{"intermediate_size": 1344, "vocab_size": 31384, "norm": "rmsnorm", "rope_theta": 10000.0, "bias": "none", "tie_word_embeddings": false, "init_std_o": 0.00276, "beta1": 0.9, "final_lr_fraction": 0.0, "max_steps": 11178, "dataset": "wikipedia_en"}
MLP neurons of a small language model. Each row is named by its layer, matrix (gate and up: input weights) and neuron, and shows model dimensions 48-143. Each number is 500 + 40 x the weight over its row's rms, rounded and kept within 0 to 999. Numbers have three digits each. A neuron's up and down rows have the sign that makes its largest values positive.
A block is one neuron, or neurons of one layer that tend to fire together. Before each block is what it responds to, as a language model described it from the Wikipedia text at the highest values.

Description: Capitalized word or word-piece inside proper names and work titles, often after a title's first word, e.g. Light Up The Stars, Say It Isn't So, Mer-ry.
L4.gate69:488524429536482528504545504504512507443515470480477490469474439492474528468453412469397460486442470456492511534523460422486510531520462476527549500502479546498477512521482491519587458510466481536505493537469454477555468497398493548523459520518537508577512424529464435549425559543561569518
L4.up69:482441510556548453573437585480456422493488490464500512469419435469473465537498463498464507516502570537521456499481489434479427505519571476517506497466476427562405538595552483531536466528515497486524474522479451504501485555412471548543500513527529569536500441511511480509442477522486542478
L4.gate78:551531481521489404507399517524486452436432532483506511495440480524465468422525391499504442505517496474507507470497471577437537577430532469506514479488485490524460443524532580558582476568484506518502574513502477483518488508440470461574455493395477483524483441556522497584472455550501377471
L4.up78:481421419471486488486449486533499490511535542474526472456522428549518549506492483526475529496501478430450510435481453498488498524534438460527437496543475503488522578491541495454570437440474496491454484500493595470475503488531471532511377454533430485487566457538477499536533521471495516458
L4.gate153:430399524526470533453536515505534482470511523535479455466414449453564560497490527488498467542449529464500485487522500499480426509519465482515456487455491553468487437479535573571485479533446523488552560495479481576537474499453506536530464504465457512552524480548530480496505503552530511411
L4.up153:553503475513474454533510440496473502456506477417489576593478523451459472530491432507504503442505533381459453408584523447503493462583471529500514452515513456524517498509477548460437455533542529493546445476523531517498485536494487437490571496486486518578509469531463512506431504478497476506
L4.gate194:535473488472509505451504467530485576504465526520484438523473538519535611451449516511533495528591509450538482562482402521526522454520411519494529530554489507466532471544434501528458466497526470489491489460442424464493518487548507452477511483432542527485484445554525444506503520503459530487
L4.up194:496542483506439497453469446480508449500509499494509491557443449502561454524560511459458429561489533472494529453499451527595510544538521501432472498475482521502542505589521525509446505502522459511491471480531493480527582492512514489525577509539512512571528553518536513545525489474430527518
L4.gate217:544437430532493468428563577488496493508517515493502491537434495487442582502477437513449477568495527473501452526530427501468431574530542510487448477555452419543509492472516487468524466525484524528501460444581490527500524464498487501531500518538512473516552419602449443550503420499490470551
L4.up217:617468490512527525558476485572466503445566483545514440550421497477488453472493516527525454578495557555469448476530491527501405498496555509527584501473468434573508523478547468485503412521485527482438550406525479469501554430552502449505474502486558515566451479477417505476533508554448515417
L4.gate284:440462534562477442491486510485475495442528501460548465538467511517531530513582543461470540517499518534531505518554496512451489513538465521518531470490555580549503512427523544554517420531504563527505574496468488501486491494473499572430523509486523554497458500536504506513463456560479499529
L4.up284:540439516513519503558418531488474548436486476539542516388465488471511512551488476486513456453499494537531487407540472420442495529490469461541487523479439533518516458549563549503515448517437476498593527561573485574507528446420509510508494508515600538456429484556502441594535496539458520472
L4.gate412:497414516492469511555437463491522517479502473470474442532415449496404487583465519449512521510479551494461503492516567475493459577545458494523471500493479482526459466543505501479435527541517511513572545561480525504552448484504460476539552525506496457514489502567552490544534477487515512542
L4.up412:538481511445498466472515465479529524424487522520521471528401479511525511495485508445515506582525517498508491511558517488496515534494441512520525464563551479446440526501448519537508462487438532503583505505497431448487473491421480463443481483470461474433498449550497440536426422570446445494
L4.gate483:500442471495505521417439540490550490457464518476559530554423471522444522515532520427505441509473510458510491465513455556438559479543435514486478535525457568503545448558484581483581445472463502539524571545485486593525497435498559502441452534456545530520541459539518480561462503464512511514
L4.up483:593577563485567552477550473449486544480464462501462523502477431479409453465427541502493425466499483493541438484522494470577461486527459489493475500482441485477502477601472559559501464499517495406481512509522457474522436483529582423502509453470470480460535549512503509525490485490495537478
L4.gate674:472471469479473522480470488505483471429425463451476457496425540485556510512486468477521514543469525451485501488520471485440559452482530503504484508512502551475469457522528585506547484546482582487527512512506465534518508520455492527509527513482500531537481428529468491537490511558445464506
L4.up674:481478494513478452514549453499535471551478505533531390547498472486541474430580538480530457494494542454466494504473499526541542549500543502494453526482495528529460547388560496468457495476488485476560549471479502552463453597434435517524540522500538513562517552560522522512451518522511489532
L4.gate803:478497544557431521483503526520420520507428478499521528519489534482528545508535464492459388460480511460478448439602498542526519451501477476537524475499568468520412462433504540535527487538468476561534544545460459573509473495567494528407506506483519541535501455585489496531410455508497457530
L4.up803:517426538529594475487459514495541532448445475579503460448431509540535568523565430524427511543496435479505406410589397483451504490437524501506575467460513467448481485408443492531525473477501463528487589509455507505508453468535491485449476470487515547541474515572517467521519513523498545482
L4.gate840:451489528491523428469516479470502500483460450452521575508513499420481519491500441472426469491480484461551525464491486497446526495539454473520462456454451566515516507559534524486451431509482453536585606452456504538517506498419557588414553464428551495479539451587501422480468497530469505499
L4.up840:515422535470499510477580528479457506470547478491491531552427519520566534461483475508479498510509515451541483511474441520449487535464447510511558442528525506457545441558463445522507430448457497479564496495423456505422507489499461483481530486428540512568557474567616432499496496508464452435
L4.gate858:538500482530460488449500509489470528559507531529507536462536477482467504474541573462567493497456462501447501463564507486491500418491443452490485535505533523483456508503501525426450422509497571553465589482496537454440519437554493492468510531461576431501498576526489497508489467506513414460
L4.up858:523466484493500499474552525522563570461530478470537498592484451506507513598436462498489562551500498510472458448519433520496459531569460569581525487500455491414517492443553551482524449504512510511456490481475499582569481451434497467505521430486499508528488463580522457534467473434477521443
L4.gate913:560493516485497460458495531542547515494543494494433489511407524567505520532491455527527508519484462452492522552525435520443504487425471591517534493497508559493484489507472545478485441518449554500513572462498539507591438471390487531449478498425496593479504460501475492523468480567499511441
L4.up913:590550458530481500542498423444494525454577458558469456483481495518473545555551542539486434543442499493545483530532533491558474510459512494581457426492521530543489481505472529514441458516491527521525518450514578548535450434441497481478464441491516562537563455543563528528556525473529485506
L4.gate1027:499409482484487496448460472497539483470439537489508457533481569423498521481519484458501506490553567482498479431486449483487551571493496513520477526486502509483421469533496544465520448551453472515508445515535504616512508428465498513522483554464485462463525488573530515480467502486495508496
L4.up1027:530550487459482454533438415554505436473497504526453453495549449455491453447505515544586501570414465520491582532530533509512492443525560454489405544484490485550517457543486469472461467427518479408473517461483532439452481530540526504553541523516518492552579630469535572528513475494553572489
L4.gate1155:527525414567530518456465579509461472508456521457406506483514538510469525449490479508483486545494475472519499493570463497523551539477484551453498474532475518406488447549516512509526442510491512523417490510501496549541469542459522504483500424450506484490534435484521525498436513485526499457
L4.up1155:509440532484557516468424539556515547527492472488479490541383475488511503460463549471472519507531567492549459500519394487553561541474510518560487509485489494447479472553546454575542413455475580546492525480470472554555496396440541500460446461515563546532532470563479517525562589497532517457
L4.gate1244:502469555460460506473482532506483548413436492531531481560350500466539542485483495432419495539500502465529451502531400545505563539478569485525578451500546564446493451475444519501538467514472539521477584541457442537579527471492527478446526453435492534503493528551458446572490539545487538514
L4.up1244:503564585523414446516567528527556504540452562472505501541473517450516506510508544513517425525528525518514463440507505522472443523540487520438471453504540588439522497563563510444423579499513523475445513478416468467484579528579459504490507491477461503484502416586501541482436488445537500442

Description: Line breaks ending an entry in a list, table row or bibliography, often after an ISBN, date or page range, before the next item or heading.
L3.gate167:447481542484473492488531427499492438460519480506446463456500515431445504524526538439496537556504496626473500569454522422525529487530483502500530489479572548549427489612518502558461451528510515514522564450519503519455471565480487488473527509508453439440491505526457495457505540497486508512
L3.up167:543465481465512429509385464480493434488540491501476533503497524434552534569523475468525538514576530502485616464485493483528484506442563460465504536483449484462495369489546510460525511489487575595504530477491458522484516477443495551587396501494496493512472473581493478491495562521506501536
L3.gate735:482536493500522434449523562456540558546462430534448536462490516576505509496462483522460538507573393468523538499430463526442509474533473532534535519500486515497507462535515514454547434515500465503467536505518563532567544517449574527450497534496536497493450420430473498510452541491534509522
L3.up735:524582619500573471490424522521509530493494541466487501565482514525453502438471519486498456517626507476494547497444489474474534509592500508487521522465516474530484506530515532447467536520506466490509487511495539498544508470556471515530522523459508450488484455445466546457440492468488553525
L3.gate831:489467523504546485509520457429571555540543537526458524476484512500499502543473465504482541523462441547506585561510429535533538487462477452427488479523447544522462460517499496457519500436520526557488528473587463533544584520444518487495473516499562462436519429496454548459551498456468491479
L3.up831:557524450503540460557478482538450558535471473469508541543509479485511467539476481502473529497533518470522572567556503463499532469505517511531523537438539519517462484519499506488546481517553513438470439430436527453520468630518443512534557539500509437540456445521470497457422529545466541496
L3.gate1308:463509471517517448508548534522493555483518463535556511566528478501510475577483463483516572531449453439520487511482472477485508411518513545505582454465542539525534536472530509475481441542543486545490487495503460503573506547469535529498457511498518496486416522462434466522461471554545518501
L3.up1308:525538540559441538500509587552477437430444511475528445475498530508461511537439482501457436548524514517474453491517475561495532476456484539477512466454467481478470554458452458543565581472522517476557498547547484511582570458504496450544555427509532510469370484474504548429440494570506478546

Description: Short final pieces that finish a word split across tokens, often names in tables and lists, e.g. cover-t, Valver-de, Nocturn-e; also "as" after "well".
L4.gate114:480502485581510500393530493503484568536556491515525512506554486473498490501495503559459488471460484497504486511450473529462501456570563559532530500505535494456497518500472523509457490582483480557543563510510487549548562445504484545446568533527497458501543458535478547494505474545462530497
L4.up114:497460520567498497488522556491466482484502534575464466527475536542531535556444447525517543529534510486578513493467415513491492524506426509528604506545493481406487513548525487508488416579572487422521533496537536500486531546524570472522495437585536482544579523534506511502534500470464505462
L4.gate145:502501434484484491530534586444487454521436414494484558464593449453510500471533451480494510559509483484498526490519518442446491479568421472591548573526462522556468482483509558425473499490508431516460504519501563445545491582401507527545477424541490465437511530528464545431447559489529479516
L4.up145:511401532538516502537438514461436572537569538535530535471544581446507538384506457444464415451536534434515518457474552512497514531476542532462488509483478452487515433457461471505448469504468450533518474461492476533450451417525478493519529511507405538472528447485506465474516551498517462469
L4.gate342:537556458538485420518439542490519502556512505526473521484574522506456510475510472440477474526511495497490503513502492419506510543575517512515477527496499534437509508562431574550521448441511520556509462534494488507494513532439549551500517460491548552417458478486492510474452563489515506468
L4.up342:545497542539480470462510523463483518441602565545428551502550475467505568489439459529499537583472520528477522458503562521415481459534479528502510572564526512518543491439481505497487502483519454564539460510479553514484460419486442504469519463553539425432510469431476546488503472435473538454
L4.gate381:552499456510413485508508475517503508477502509530492512490556583435601501486497521501523519527469440503496455466520504576509533526513500487550527511520475464515518430439420534524512515487515456519509529524482552495499590457480581541452463491517499448478476438517529511535572570463501427502
L4.up381:509473477519490486550448523458481518468518540434569494479486500534531508484551509524468482541504418533459557517457512533530444432507470441546460500467504521476517518489513510518419490533540535509462448519564549547440491560588501495519512496485555481549506486517479464505508478512548487524
L4.gate434:460549453490533465572453444538439545537523443540467496520497517430513421467554451520554520503526511470521572537516536510535465422502568476491471580530467534494502490479501468522516465543531532454515433532542499448527528569490508526433558452532455508486483542495468548448481540529556546545
L4.up434:529518534509500502493447475527573529483435494522533467467540522470531544564491454478480510570480495498519464485552480469517526527550513496489521506521454422456468556489518622525470509512549503483567518534436489526573555524440505496479481473428478528485477508494480459488454541506496531461
L4.gate489:524514552490533447456506474428477482483505502546500560564478535463509522527516500462544484518471490517495466500515552534470549488473484450458498459517446516460478467483543470467487457474518492448481526498497537551509425480471518499431504532483459472400510534526494453497534479482474523526
L4.up489:631402573549477391409476528514547507495454544450467517441523435521436516531462460575503463528486504393529496491552527410506472509554452498478484566491580521472493522508477545535520501490526461520504496482547490458502481439471496431604454485396511527486535499487549578490478461503450525489
L4.gate627:472484475520515500478465494417479566502438442565467554418581535414544434525505507498546487517466504461507449545519474528487561434504503497557585651509422541564547487453541567515478473460507538492545502512440488472505486479484545576440456455465567501479481472461462484486520537505547408452
L4.up627:482512519493512467501495509441489476482525527533578562414523526557453492497501434535537574467514507491500491529486563519460599579510534490480494510500565476464578519479515573588550551431516484525484520465452413542455503491460552495492561494430519511501434536453483517524540494491481466475
L4.gate630:530518464529429509460504477473468517509480423501472483421517547364524554463604470463516521491510485491553492533527500527445484427541529501511510583559529500531514419533412510474483494485453550465496446519490529449524508496506532588487498494521486509424456500456491462475479489483566462492
L4.up630:469529540552527534449444501483517521467505469529545426460505472452457517527570547495569572521468547506519451459466542467482525462490470507488515477562546454485543567503481482468491534462495490519477473497468483561442530519534493517485517508357518431481503501501538501538550451508458537542
L4.gate645:561463504436547481464521539460566473570515514527529519528521515568473470468523453459485476507514547582483458456525498434419504464555472472533537512515489472478510479447497516484505508518506528465553468469483552468483444506469494498542505521528477486445584469558480509486514503469549540550
L4.up645:538497562488478547517520496477570528430481478496478461435557553518529487473482489502504485542474548485501519534516521541562467485464497532593533470578513519469476534466522476510529460507536468530464472479446492483516518551452553482418480410489544503445480531481509434509490497452509539505
L4.gate650:496565492558492495511491542529532583481552417553478519563565477470509474502498476462521481464478507448447528527544523505480545490501522591539512566552508520471504502437430526385486481434515524581474509501502505469478515483458522513462584433482468471480517494462422483465471455446532481538
L4.up650:495425521464511482503479507537467582464508389519488545467527505391528473559506509474465436517513448493555542482466502495557542498426468533501472521524547454526537457520516515478556474468531476553483503489516534578481555413475522504468437520481517493495476467434520487485449531501424456537
L4.gate755:472490437536436512444469445489504575515422491500546542495580498445435443542567463477542521514553528523498492468512575463542478412516529517524487561556488555540456471474493536542436491467436468565492488439469580530541540473493471550494498459451452477466523524501440472553462493469498512586
L4.up755:516517502501532529515487435547500505521469435545488513487495492413482419519520531481497519513534546498508440530514499441493484519474497504618480457542590559519473555567509431486500466533466495448511467451548514532506550469504513529477497537554498416478533510507440488475586504532459599502
L4.gate815:525508488505565459488431529503482498525445530453492514534481532562537541541483418494498473482503509453534578580515443533442489499464514511445454503428480456514455529426485572447536462497498541556486427463561475483478491533530593517481476486536414474565513525501466445479418497485515460511
L4.up815:515481503506599541464546487457531500524498544463493484528485502519486550434493491513553538550484478497464529397535416532506490509505446522525410551505467471501469566487505535483517543399543466500462453482515550556488456435481508473551508550517482496494552512540487589493503535491493481519
L4.gate905:582435452525565458483449555507499488496517494558475546531548532499426477481511465481511468525489536529511501464543480505493453411514462488475517483421488448498488495429500405394486423499514467488531526489400513521496569471492475490516455476471534492488572550406500499486493483511497508533
L4.up905:528443493538510455473420570459473471509512453516481472490551482436497511501486551491505463549512545456490509546546534439460477491524486427505518541535508468511483479509493495504552433528421494597579414517505548479489482477375484488439454455430641454453492463450454526509486514473477464478
L4.gate909:533480435524465458495443547475446451549479480528514511502503433434512518506551504484513470465465510516465502440506455485509545478528508510529560513480508513505464482428476549502532442537503500532532481519516530473543532474455572556482474474516492567524473542507515494500468503535561514525
L4.up909:521457510514518493462465557458494493516465454526449506462547530515524512503492522530582572500535573494503514475524481519512496517549505504522431567587467533520492485516492492476456445502425449529468511577508441485415530500501569514456540476434470450432459543532524451496523520444499554473
L4.gate923:472526417536505517461504516506477565470446448533527479428460491472538489530565455491474489464479524493505485500486456510428553487511477454522479532519530584490447526442544558474554501538453498498447489520465547522502458519506488504461458432434467572512534460491498478528460540474531500522
L4.up923:559529452520487484492429466470514530497416493508580536520579466505500465604431450484518475524502426511482453441514520529506493461531509450571513493492500520486499504499514469520542512435569449517452503559537570544501505513532464505439540448524437527542504455493534583511488512506494454452
L4.gate1090:550490500588433502437470486444433472575516518585471501463545560464484572498502485486514480513478555485543538532593518481478566517535519488494492510482460512521522456486479519550513450455547528564501459497474469438470512469589512517485520542481503476511444434512474473458496473478497498450
L4.up1090:563517495536506551474534529496508505514528432497463551507446548541499446493474497501509430473527426461493455556458458532530536547403522478557467573451476494520541585502564487494605559488464589498489534467464531403407494490492476475488467455496474531422495511511505523452470518572460438534

Description: Final subword piece that completes a word or name split across tokens, often proper nouns in table cells, e.g. Eredivis-ie, Done-gal, United States.
L11.gate328:451461514423472533544538545497501512470527532507413543445568534507458529536468573471532554568486564496610551482455452483507471553491445519546520468461545539544438480500510511488546478481593496521541509489560523497486535462481525474487494432510483416524523502528510498507555514448576522465
L11.up328:478474468467445483526524545422433409523490456545463575526589545523451532507518465488555481574494572581497554479475476474501500558482476463501534458498516506514467574468490535518558558484491553463522466477475464486455431523630557555501463492512488456447454498450562540501526584464518496519

Description: Fires on the line break ending a paragraph or the closing == / === of section and article-title headings in Wikipedia markup, e.g. "==Singles==", "= Riley Bonner =".
L11.gate878:483519477453523449507492462507475477516534461521486485510577511545481395591538514476488481545594460529458478476440572484501492448493523479429490506478541566524536543549475518450416493431520469530448475498555427520560443511460480527452478442543515486449430503456522519475530462572463569473
L11.up878:521426476568506435519485562448502530516530507540512548477530505514497491512496461565502448491580466395453545535490529495545509449517531491462565553546484431517431517530499440492491523544515386544558486510521479555480485489426463509488446518565481464544532501557475511499431498567529516497

Description: First token of artist, album, or genre names in music articles and discography tables, e.g. The RZA, Madonna, country charts.
L3.gate166:485539471440429389509424506494486519475545485463416459499472431482505491566477561516435520554521456506497506504515484521535538455473614443496515503501541516551515475404550532538485397545487532534456546504472487465580534528541514536401508512552533523465469507502438503518486489578491482519
L3.up166:533583465517542487425507406516472450548469479556589489567525516513486521517512484562528531579518555493565497498462469528494553478545538492504470497474515523542508547502489497598471528540503530510547568476518523533415538530570495480536556453457512466467492556497475435500489568474510491491
L3.gate331:484471411436520485462502547455542497557519452448504474532485452508428487474524480436414504508504462494486540471566532526487464454455508549526556443506528555414496540454512528469507437501431563490468543549476513517592540523467541505518531528471497501498504452549511493543458510463512495491
L3.up331:488519500454538510526476531481555558570540469554437506493460414487509538498433510553441535529546493433488541495575470551493442413498566481475529450486505514456501490455538498542481482421560569491537462556507432536547557461507542466416445541469485512494452474558495466530517533533501482542
L3.gate413:468484478431503504441509493446524456481468548479512481494469497464521505426520434492538525451490516440497557542518534431473485498507530472548468453423421509482499519467454458499440524513576562474531424494421546513503482462476569516435526487524453506476515453515472452544456567471563543535
L3.up413:511456499463471508489417509450489509458495515481487521486448469490512508513530404463454494547494505433478523517512464574524504439519538500531484508537527503503530475391504521493538467515529516522551508596530465524577449490468501495470475428552504570486494454489519516529461503577504537457
L3.gate796:490509506469536498511487543445564503511535379470478505605523500497475466568520448427477466581483464421488502515573565569476562467519494515443458539516485528476484500452497500501507492571484538462488491596458445502539494476462546538483508520491461536574526439501474510511515488511546566503
L3.up796:489530487480549519424563525439557487509435500489439468469450492523523551533550552538512427546458533507504531551485516516610499466453546458435555540458484493498529523447461492502514490484595522531493512508477544485489526459561493447551447514477467530514530492450498461506500502572529510461

Description: Fires on word-ending pieces and key nouns/verbs in athlete career bios and club tables, e.g. debut, loan spell, released, Chesterfield, and on paragraph-break newlines.
L4.gate75:517541490453457569517482517458506526543516484483627523444482562485487472468554430434499433527500472462437552514499517549467503456483482485466520565441512548516525437517422505522487442511511531609544574483520474507435541495520497515516503496481448473437465489500485556440437493519604499536
L4.up75:471573474528397523425466536477513483521569533505487574498488482515498475479547528487467553490529577521552513527537520482502474605485473466543491546521513544461542492485461514475534514471443514463491521531438490463461459501515486525553551431450481455503537484502567467489538497428473568528
L4.gate106:510513494533514513552530537456465493457471436502546588440513549543479548456553453505529455492455493579504501499523533603420591512454592486493487561464470571510448521559493550541506441541475546510490437527514523522486503474466557552450520513467513448535510475479470526405522497468563474539
L4.up106:504513494510532529530462442533529474526478491539507477543503517479541434517495487557462567459499555475455450464516460511567566467504547530495498519517510550495493585491457572472509519504535537511534524552490501481499484503437458525517469539493446450587526532520478572530448529458453524528
L4.gate124:466453459524466474475523551445449544545528466439492526482445543431492509483517490567427515507488505496586519486502503524510538517523472488486481519488520516591521502517562517525516449504532464586495482489401496535488465478479489529528475510499522517488458374544529512528478525496521519506
L4.up124:492509554474519439498451464423446557468410498475541557525493516517492517524515487503519478497473545484516534552561534547475531413486539558500460548435446489469502484486506454576483534462493452581465505558478527555519503477486476482525481459500460445504448494487418527464500490458509470536
L4.gate256:521520486601509503467491462546455562539463483491478481501531579474458504589521478536494556479436470451501590490516575568475500428446533507432585475535508547574491472518534472535449552458523419497538460432468482496515512551546489487515521482507413482535497543472494592462454483528483570526
L4.up256:460500530484465485495530441588472462525480504477510519493504394476518430534550480481489491489512509546560551520510476475459541490551419468447509516504490443540527496534521484478501508510459445432498455468462501525456500554417467595524511510463538512457436506467468530555407518468465546494
L4.gate260:502476493496481479467488549499439417547581572515458631499562582522527533425530427505429469510457470428421617506537574535481526517544559512505421537463434550489526518492450455496583521417523557498432491411508441499534503509577532491490497482562456472546521462434424548434471529487481518572
L4.up260:567524472549519490534533451498441407530480529555495524463493522503477530471491491441466538484562504466492467443457532573500475563446436441455517517498488440550497558539553516486474480493539564485525511499444531513396495482598481504508536508494501536540566502581519496516480437515518496492
L4.gate561:516490519461508493534458467481405481486417517530552564493533520472511453463485463419501427489478373476565492526487466471482494495513512552513475510446471573574495422500515518540490467519482530507524459502595463479514530501552527543516511515450416523580556492447465472465463520518552420429
L4.up561:557559410503470434437472527504490563507449465468545443543497477541523472532483465523543531580500536514442589516515474498510428469527493480538479508498512565536508518481483472496532540524520500556473507508499544505533562509458487498459515422568453495562481536483520482545527546495519503492
L4.gate601:485556504474479491504478568493449493509474561483486477541510552494546512407475553433534430474487556498456550523493568446511522482519494564423514419549552526497534425594501489516430538485530502507520505470548497558515506498543491492466570534501495469478519546510505486474541530476507448546
L4.up601:454506536565541560561491471488487470556507497526559506488512540450520501585485468436504434469509503507556477485498583498486506508468494564492517506498503493509490481437485501458489466527530478492601479477490533538494491506455493493558499479482583511532460470488519602517520546472503428495
L4.gate611:491520468499510564507480507470497495523508483461498487504533495461496504435511422473445528523510500446468559511580537518469539521510558606525415452543509497553465509545586472519562477566553519528469596572531501565443468487476558557500498527418532488517446441491536487479483453448496487552
L4.up611:533551451419517491550476522546466497482490527447496509537494537645490499576501405524527486556464552514433462499544498464531442469478451497516459476510520476471491510536513466408445476528467505440512512490530497538492509509498448492457542455480513551488525490485454523498446449464423535549
L4.gate750:470479518480489490499443557465516521501542477491530543510562546548564534495488471445538535495510525488431529532511484512416546501496526506464526478472461458507515473481431514459462522537500496520512589587506427473552486502455479485426507526433506451520593501444462515443480549460565477459
L4.up750:474474498544497531449510502521510527440468441508573524483547528466514509427462508447492420541494536509500536526466539462428480480535465479494466521566467481530526517599434432530489465495519519564479503519475481481478546494547509510489524501501478401427471447535479515499503494477548549514
L4.gate758:479524532477456522469509551481470505551512488518556453540489581533537519456511466513487536460461412529502529485486487512472476507518461531443551478457542460484527475544484465487425547479488495485531561486450445498498533559528503493441562519545442491506495533435519448490489518574525518562
L4.up758:519493529436548498542539520490507548491471489421489479585528544491480530464484524469590476499537472505497514524446516529527475510540488446497486426429488529484487496500501427490463457478551503468487566453562512472530439567550557467451516514544521482571542518530477484517547572519550444472
L4.gate777:549527532504525552523552532528484452497510542546602517575524532560584553406502434483476471510495443578384547545472550555513487444502506514497565528475503459530517480489486452507494479505470499496433534515502466527606548606518478524514588546562448489486515504488452552437471495529562547496
L4.up777:467529521482480416436500529472475627495529468514492569454477476493461468523540509525533526442539524447553551468503465499485531536509512497497461547479498486440569475536458531511536542510448579542487513509501486504502514452422526450505581450515510533547521441433474508397457521453511543617
L4.gate829:475514499542529508522435574525480542516522475473566518500595517503481449487517441497466470515506493460519489490459522520441562467442503455491440510511450517430475537533551544489456474519545459522482526544519466503412514577542522518473538501451473458400524469505511476484491482490469439547
L4.up829:511490466465495496502542497458438505487533476505563474438469505558526530501484444450501519490532486537493507480435466487485491533470507422512486519548502482449495594475467528505509538465426462503500481500497558478482533497410460513525479552556467422494512484542479517491506500516523463493
L4.gate838:433406454440478516515476513469487515542621430532526502485546427480483495507484436419534520501505511440489496458529426532480620521476523471536449505548499547520484485568478564515443521512517512542612580510483479515497498525548490571475594506523475527536491509479513465500554452545525434499
L4.up838:525475495508554489547495533505457528592585473503487486471590497482469487515528468499485522499473507496454534471436505493495549529529475465444477602432424543528482558601544421535524457533425517503577553592529468528539546595495502497523544472517576447547490505478538575511436520530499455497
L4.gate995:476465540510421454532492563488480491480474473449537535479521453498546506509540490423487428503477500463522476519501506450458522449471470502449480506522503554529515445528485506505518518521441519567553494522469514584496504513449545569576561504464470519474566457499506519580477508473516401536
L4.up995:503535523489575538539528442499526531486453481462508522491548545534537490495548508476544506550522483492456564504503451524486534504490520571577427469553437522509574405538568491520511488490523501422508463502520500530484533504579493512362467492491506511490496488545493474523505453446502501529
L4.gate1010:507570512528493502472449511498508555562471527438528483460534455504466457517498424486484455523548505408506503489537578533412553490510500531462515525522540499541526491557538538559523473466503457563476438498486480530537590509450550502472540463489441457471534526525469475494465525516475493507
L4.up1010:492539451526446494492442547461513549452523511472465555480451483503533515473489531572507482518449472508446471532488580474462494544570488433527474550508540475547509580508514487536456353566522562520464506482513468476496507547483463472522548534458511479555481469546489543474436520512500537492
L4.gate1301:487450472512541479447467501485505475539514467491501520465557434416510452486503449447540507485533487481521578485470542500457483520523544520535445488581500469473492525546524506524452457584467516499532551562511538519483528519513510548539547501476461501458527444515489500504497512536546505540
L4.up1301:460610506493551525569534487511546454480545458412433503548503516537551483474536465507496513460445529571425490527505466531478489500502535525507442482476527490484505481477481419510495472511569524464509485449548490516462502511501497524455474534557468503526547493549440486481526453567530598509